From a checkpoint of a small transformer trained on Wikipedia.
Size: 14 layers, 12 heads of 32, vocabulary 2929, 23.9M parameters.
Architecture: RMSNorm before and after each block, rotary positions, no biases in attention or MLP, tied embeddings, capped logits.
MLP neurons of a small language model. Each row is named by its layer, matrix (down: output weights) and neuron, and shows model dimensions 128-255. Each number is 500 + 25 x the weight over its row's rms, rounded and kept within 0 to 999. Numbers have three digits each. A neuron's up and down rows have the sign that makes its largest values positive.
After each neuron's rows, "raises" lists the tokens whose logits its output raises most directly, leaving later layers aside.

L8.down388:484484517503487502489483526543467511528518498489502497490466500489467497477487492488538488550463499496507511434468505525535504516515546551490500454501498484494499512462468512491486426526502527534486518521515515531518503523440498531508476549478527493542512544518499469464522540543478544520533516483497525508512499466484477508515484540512478471466448465563452502494484484525541469449469
raises: "le", "eth", "chn", "levision", "lev"

L6.down86:489481537517478505489537440449500486504558509496526501482495525477519481561509488527545500535490482524503464535480500509491473486496533469467490517479555520555498504469495480546491502521508481488464483451502510488562499480505480460471527471506500495493520483505470535540529507501440413511492533513501487519446494475476491527501517461453504465516505492514530504474447501506490515523540
raises: "ors", "icular", "ym", "ored", "or"

L9.down444:539491501484514482510505468502473497508510471509491494465528464489515471501508491507499543485486495517511506493490510496558489478469493513534541494508506535507458473511520505487518514512539497502515512513487497461495568523467464488528518497514507458495498484454529563505492488497472527503469487489496476502543471499457491489502531502482497483464496490499467479488481496492502467485510
raises: " However,", " During", "\n", " In", " It"

L5.down720:476498517477523486508472475460509475500502519525535467525523496535506460492536525476478507487493481486488502445488531482487511496476526549489494511488521479511480498467485467493477511504453513532525470496498495538526492509509554490483502488518569521471465532495485564519494470526520493540554483519474461512542477497469516497455505476515497521513506532504442531471524523471491548550525
raises: "ittle", "ink", "anguage", "ower", "ength"

L11.down632:509478507494481468488528510502518502483475501482504474576507518473487534458458496461492496484537538496528510490536528527525476523502524495520480481513508514523502551518514510552520520481497563505515562516506502441468498504492533500479462521499505511496498515502522518541516470520495501506543533518514529480529464535519513515468474499535486511462525471490462516499474466529507480489523
raises: " March", " Apr", " December", " May", " February"

L11.down190:502477513466514494487504510496497517469518512503499531494540485481457469493481531500516496500526527513497495479544515493495505487476501490460509443523457488509493523502474495497503525474536534492530502500493492506500490460458524507492499498489508439514539476475505494488512494501468491504476487497447501460509494518487504457499508489523471503459489545502478476529520512501528530489542
raises: "ues", "ue", "ual", "u", "uit"

L11.down610:503502472472479518539471490482511533520482488476505472508473493438499507503489514544518464493474515503490506472442486527478496512502530488471508565503457502533567479546495496499500509511473501483522544465506549481524431508484491500476518511514530506540501452547508498490493465490463478412545464520507483517484491521495474527534474504517513470509536502477497534519526521526526499510467
raises: "7.", "8.", "0", "9.", "0,"

L5.down869:505443492528516531532479516531480549441469514538499504498460515500531520521504491467504486493491533471556475486462576514522488495473516522470464509478468475490500501552464505501530511504505531483505481505491569509475495490490510451493524533511465526514479509540516465472559469523477444484507497467511529495526492494479490476506572500472539446544503527530485527492558486503487492484518
raises: "ron", "rop", "he", "hel", "ograph"